python train.py --num_hidden_layers=16 --hidden_size=192 --num_attention_heads=6 --num_key_value_heads=6 --head_dim=64 --intermediate_size=768 --vocab_size=2048 --hidden_act="gelu" --norm="layernorm" --norm_place="pre" --norm_eps=1e-06 --positions="learned" --qk_norm=false --attn_scale=0.125 --bias="none" --tie_word_embeddings=true --parallel_block=false --init="uniform" --init_std_qkv=0.0262 --init_std_o=0.00463 --init_std_up=0.0262 --init_std_down=0.00463 --optimizer="muon_variant" --learning_rate=0.00727 --lr_mult_down=0.7 --beta1=0.95 --lr_head=0.00984 --max_grad_norm=2.0 --warmup_steps=200 --schedule="wsd" --decay_fraction=1.0 --decay_shape="cos" --final_lr_fraction=0.05 --batch_tokens=32768 --max_seq_len=256 --doc_mask=true --train_tokens=158300000 --max_steps=4831 --dataset="wikipedia_en"
MLP neurons of a small language model. Each row is named by its layer, matrix (up: input weights) and neuron, and shows model dimensions 0-95. Each number is 128 + 24 x the weight over its row's rms, rounded and kept within 0 to 255. Numbers have three digits each.
A block is one neuron, or neurons of one layer that tend to fire together. After each block is what it responds to, as a language model described it from the Wikipedia text at the highest values.

L12.up69:149113132188173131143125132095106093069120137134123142106171141125124123116123152126150082122142132102123120107167122090147119090115089092122085180125130126171104132136121110139134205104130120121110161108101108119130124116129125138104103195144115120145131114141118159140119154090143122160
L12.up84:106119148136150142110137148111131192109177176084163103138110150137137098169173186138181150105125097147117140138203083115099098121143114064144125148102131143132123138135127137149132152107116144155110111148114118157114155174146144101147123126163085143120119161134113117128132125104138140104
L12.up280:146145115153137112164167126119141099105117089143139152169135137114120166131171101095108146128183150113156133107123113096127105116111131114164125124168155153117106121115090152185115133084155120134118149092068155147129119126168154158104116114147104115138152151122126166137186166122131101127
L12.up349:129139118139150138118137160140146117095152130105111115142131123153116081121137145133101134148163121116157091126142089117121133107125097108136119103110114149168106140213115144123121139098083137140145145114142106162103131166135118102088107165145108110098098140120157140145190165155108121159
L12.up378:149124140116110078139128169120132108125120104106145075155125136100126104144125098115135092105132076144132136142142153112126104104133124166121127130123157117115151126115108128139098117172139135124122171117142118137124153112178158097116126170122121173151174145148115086130190144167104125115
L12.up432:112166107120148127106121125123148129104100154133111176116113139126149129157131141174150095147129138134119144105138140131121128100129108115161099163133092123104164162104144142128097099127126129100107104109132103103135107140121154120104124156127168146142169123119122101090130105102182072120
L12.up503:095134151087121144134149115111135160100195118092156152151141166155120108108093147121163123121163116150097140140123128148122113141163105110088074165147109163121152126175105138101122127109149103102132131092095128165175120123106134119082102145117121137104118159106118094122120106122119094129
L12.up599:108158146124141141128101158139088097098132101119139166133108121108108152133135120146095113117097128145140121111150110138170111092116107149115126162121154117135138109140159132120113117098113105110090125100107137188152136076134129145124146092144094105127087140145099136145177169194127117129
Mid-word stem pieces. Middle fragments of multi-piece words, just before a suffix like -ed, -ing or -es, such as the as in releasing, enc in referenced, os in composers.

L12.up144:121126106141122107069131170083135188121120141136137115127150143123154115162132142092132150123113141164150099118129112101116148078144097144146121134162110169138124075128132112138128182142102102159189097124154141124100135078132117097150168162161150110136128148083162090098086150118146117111
L12.up274:102148117158128131140168137090137143152135107118143153111122121144145104165142099097138096073121146133121094088138088114131098144128125163115129099130168158173092106107135119131116161165143118117136110071089129129099136081136131130127123122163103161131152105162140156140150116095124185107
L12.up441:143138125058179125128126152125144084090137132101150100128141119113104115134126112134146107112122160151122128111113133096089107081135128122118162153139173127134105166128110109133137117149136099179101133110129164128128113122113142120142131092148171155103160178081128135157115125150154082113
L12.up460:128129138118127159117101127104100129170110150121144100090101098091166126133128107089138096149112112104132138102131108135114108144124123103145124137137118168124146117159091136125064152124140123153083105104103121130141123098147119129136154062128123141169155183144138105152142188158117116119
L12.up554:129094134105122096154086129136099158134136092111108103159161152125120147151141131130077129129156106136108133145085114122129122160135118114143127141121128155099112119122068106143125148161102090134155106112145164126120113120137153148173158134135120134127136145138135121108145179100129108102
L12.up565:128109119150117151123126121083081126091124069138148060147128110131167140104137109130114146128131133168150162095121114132136116117154102112144131152086106163124122143122147116117096138124136102150136145108156117183117112161151151146136114113115096162129139141121124135110076134136142133109
L12.up616:157099125102110112142077135157089125080106125081097144118128142134089120142128111138157140087134140104149136145168139118114141108119110188144124110147134130135132148165135146112092138130171104118124156106147134173137115110140107164074126153097102126091126129132135116132118170121097163145
L12.up726:166125137102147138101125143104112127153145130121161135139099090116122159101113145116143140148139159150122149164121089110112159103152132133151110125095112134120135139122095124100124141151115102142151105130172112149122163095139098137101172071151116098090172128075119113157060142110151173095
Clause-opening connectives. Final token of subordinating conjunctions or connectives that begin a new clause, mainly "although", also "that", "when", "while", "despite", "after", and commas closing an introductory phrase.

L10.up6:065141110146126119112127137162143143171141155119135119142120164125150104144146106080127122140110172088097108115104074161110137109097130189133126181052126130098136122107152129127151151093161110110183103146166133124108097106139116128091110121129115124125162116089150090127113125142128110122
L10.up36:149159097143157131081132136133149127107176114145167132153125094112156124175110090128152111139163127126144119152121096182100107119134128132132143099106124150131117105147132096159143129106136145149168093168133128144152149102112142147124142121134167114149157166098113101138086142147125170088
L10.up213:156136122120138123144153153152123135201130118081152106169141087112092135109092088125114096094089129110139146098109145181106132113127083126114153098145129119088092144141096126129118135123139116135121100133151127128105075129150103136120110136134156154124105185122106160124133129144118166117
L10.up354:165177151168144141129080134140120120095091112136141145080138151102176113156144113147129165110149136128157095091126085123141183105133113171118104129107126147143119085125121146084079138112135121108095172111139101104123157141123135156143133130129098121087138126133151121123127117111118164125
L10.up639:164104171127154140127149136108131123171141080136148149141161114101150130121112125162111147104113086122121103152154064152137104142102165172151139126117112101103100139123106138117159148090121120141120103112138102107079146102107107147130132119156113121162160116129074095106144181104154182147
L10.up665:128175141136109131125143106132128126120127103155157117124143098119108148143081152094164105095090119148184151156122114118117090094165114159144137148126093115132100099158102116143109087124127124155139118102136121115147156089123165121156143138124151137127167135097107123121151141129127133127
L10.up706:157163127149143129090173123151142123142139136101100133127118073122156108107109104096108125125129143085172105195133104119132113071139164153144099189089146115129164146124117113148141151167170148077156095103148118162112108100083126171129082078093149149132114164102119138110147154118153166125
L10.up762:142165129134127117098141085127136162123116082128152140192091100141122162095128127100122062130114129147149165116111104087155112127118153112127148141130111136115145146133137119107114142122104119142129116125172085128114129103138119112133150110136123112110132127108090125108124153101119090170
Clause-linking function words. Words that open a subordinate or new clause, such as that, which, who, where, although, so, often the final piece of a split word (wh-at, th-at, alth-ough).

L12.up237:152111130142102119129118107176116120119132118125174110167149133137129123162105145082146145120163139101118142128116113140125143089122098113131120169140129128172143090120140153098143117115132117129152131125066112133153114118136092132129141141075135113110148143160150064161170156156158105119
L12.up289:097108147136148177134154107128113177148111161137145117169167105165123132127151097114111135099141105152067100136132110145124124147113139106153134063148119132101113145138119111119129158106163127103144117085115154128129141095117107104104154110115155143135121161126101141157106161108110120099
L12.up328:129150153137122165115138151128107082166085148093111082122157124124113136152126141103150094148105130151085142091130133107079095129138117163156146161122136089125172154172145130117143168115123099113126159117134119163142160107117083113122111145143125071158142148127108151082142106111113111138
L12.up361:165101154166118112106126120097138101157128123124141119136145108145154138156134095132146138096152131160088166134124104092144136100115097178135156142156141139154159091130122130113133138136149106136135109091111116136129125131097089161160079131071138089144137143129130087127118161101202098172
L12.up363:129167098128132135131135113123114142150086117135148087159086071156123151145151147144136114157110137111088128166133127114131129098145103094169120112102135108143155080155133100109125158136189104101096152139135110141134152128118102131165112095159180139161180144114086131145152131128141084098
L12.up478:138107076135154114083130143091102163123164101154147121113101126107155136142131127134130156143146109148066164134153156154089130121103144105133114110165124106178103107183139100117122146170199146109126149143107112118102092146128145156102117102150140126126091123152123120139129141121123135084
L12.up517:159109134154115139172138122120108162134130165119168127113108086156114131110123119143137126130153122166064119137148118108160119158099086112123124137137100120124165128134155107134136180134171193120090130151136133103135105132092098120122140062167108112149150154102110119116148175139131137142
L12.up659:121158130114113101118116164124173139203122149095155162085128087086121139132128108081142100118146138112140144142155140109147170152155093144117142112136085146151173110123088098117136133121136116135096141081133149156152144111119071136149118148126163116138127129117133139143142145076142100160
Biographical linking verbs. Mostly was, as, became after a he/she subject in biographies, introducing a role or event (she was elected, served as); also scattered word-piece fragments.

L3.up551:145135148132182151105114125094109130133095110107147099117130130140120103154130116111134113123120158096110124115115162135149139121131125116145134145107113078124088122148149101160121128134127112153187145147121121198170088080099142110133120114137136080144143100136129181136113156081131077135
Dec- prefix; role "as". The word-start piece dec (decade, declared, decided), and role or category words such as as, became, called (served as a director, classified as).

L10.up148:123151161124116145116156126093154114110107135121127138122168136116124082127124136130127080150153149133120094108123084115128166131109142103171118111152063136138099132154063138109091180116152113119108100133110136115136111149095164112117117099176091094140197124134149134128121142156107110106
L10.up165:127144105110150123116146123108117100166113109134124120135156152142130103138102130106082119110125128120085140159110138130097101153115121127162143104120115141160108118138147119162122137107135127145119133133105100205110125115104149152106143106062061093100120128110163040147114134138113129090
L10.up313:083130139084110113149166142125150102150117154112148113121124155122113132128169148144151138112113171164133132123101130102106126154099127126134100135159082112153096121175110110153165137095102162113118106154107109163089166160129146090128119152128125124142133120128137141166171184116138128097
L10.up445:118147166154155130126164135106144128110193152136139120144088140142100128136158122077069143100166099142147112132122126190123123139123117127118171153117127126121144115129125161115121116115115107108122131156109104115092098137150123095128126077133148125104161130167133101103161165125108116163
L10.up474:168134083118132179136115126114106135181107123119135118127131109138145112094146104083109160108157163106153139133120102134131124155095115134153103138164132099144100101142137129168110160124139126095108123151140121106129131157098149085138146119131132112138103107115178132072148156126129115114
L10.up638:127180134095135131121130161111115148164107098118115123121125132136116126115113137122157116152114124090076136108130122177078147139134098153119135109152093116113122126135163139116072101132128092168122090110184146123135136116135097120132147076131109100175185120146173152114145174124160102155
L10.up707:110148109148160152161104166127135137146121114148122101128154162113123096116136103086096088094104164094149123109135118162143116136134102097130129135102154167138148131109093144107140127075140061146132140120112093143122103153101124109122136123113137106103108133122095160118099133101137102102
L10.up763:143147139111136117135150100123151166111128112118076124096109128134130127097148100102121139125133093076148123122080137133102120106121126166133151085124103128146142142154126157119120094104118105131163099078126106142135138164108125140115151099106092123128132090104120115137140184108157129136
Predicate start after subject. Verb tokens right after a subject pronoun or noun (was, be, word-initial f of falls, feels, finds), plus the second piece of split words like T-o, t-wenty.

L3.up627:186143181157177101094110143143107128115137155090110051099149138114149079142120123148153129166126106108134148132137108146119111133154110155129176149121160102146116174114116122097087127093153118120147146168121138156105119129134135113112136109114153105167120127122135117121108140138092157144
Clause-linking connectives. Words that open a new clause or phrase mid-sentence, mostly relative which/that/who/where and conjunctions and/but, plus + signs in table cells.

L3.up219:142123116151126147181121121112169128089171158103178120162127160184164118144092125165126155122166142158095136131157104129111126142172119163106118094165153108081139175155144139126098123103134118116117105127137116168179103137187137115064090119138086091142128141143132141090159117145113113114
Mid-word "os" fragment. Word-piece "os" inside words, especially table header Pos, plus composer, opposite, hospital, Burgos; also other fragments like ain, and months after dates.

L10.up97:115115135125129154082119114138105132125127180085137088128137115152098143122110165104100168123099161141138117122130120113128078105124131122089103160094126119118110137138116125124166117167125133192094093125117125128115122133121090141101171171115151146157158127106143153131181122131159105140
L10.up232:098056112128126134112102113177153124110143129167103129099141132097149118127128121123134124123118118167098095181114135140129100140145116145111143122116125151121124147159178135149127143127127087131144111109152133124103084121123140071142105122124160119183143141131117107116136169113127138132
L10.up400:102122093131118125129158110142109112106158118105136131133116167123126100140097113124107121104151142092128131135169158095147048140144147113107140150114143155118139109119158128131136098114072094148127165079108150109113146106117108075157119132125128118146165140102105106109176107161127112167
L10.up428:163114127119128115117116140132134091170161108118143115131123157122129146126145183105130114140197129116152100111145120113127134118121162090132132137130126155136101126124087113077154170128121117190113120153164099108141128067121116147053104147109170153106088115112123132115136149096120091158
L10.up589:134101115125155137123155154159109116142140121100148137137157166097110089082128125106094109127139108132144137099153131129161089111107115178143116116084146181138107071130105170124171134131123151164088115155113135121121117107135100105119126111102159157088124148121108144122150157140102127152
L10.up645:156123141119158146147177107096104110104145121140125112089130141100168138088148141117124120163077147111154109166130134154095162127100138163104124156134149134128143124140163065148180139120141133115151072113116149149083146137085143122138153104123169175148114120125138115109122156155140143137
L10.up689:126113149163126143127115114120139105119080143097156118138155199111121101122188125098118141124135096081130141138173172110158128092129124143148124126136133094110100108126121148127169164085145129137134107123137109175138126042098122121171117140091130137148152100130106138139125150143132100146
L10.up754:107115144139139119129130102152144141123151104070099108127114135146142133106108150161131111168156071160127118129156124105108092153152102164172111135092129168081116136139085140170132159106121107149100128149126172112112145123099117082086118144119130139115162063152130120088111157116167102076
Mid-word subword pieces. Middle fragments of multi-piece words, just after a stem opening and before a suffix like -ing or -ence: r-unn-ing, Exc-ell-ence, repl-ac-ing.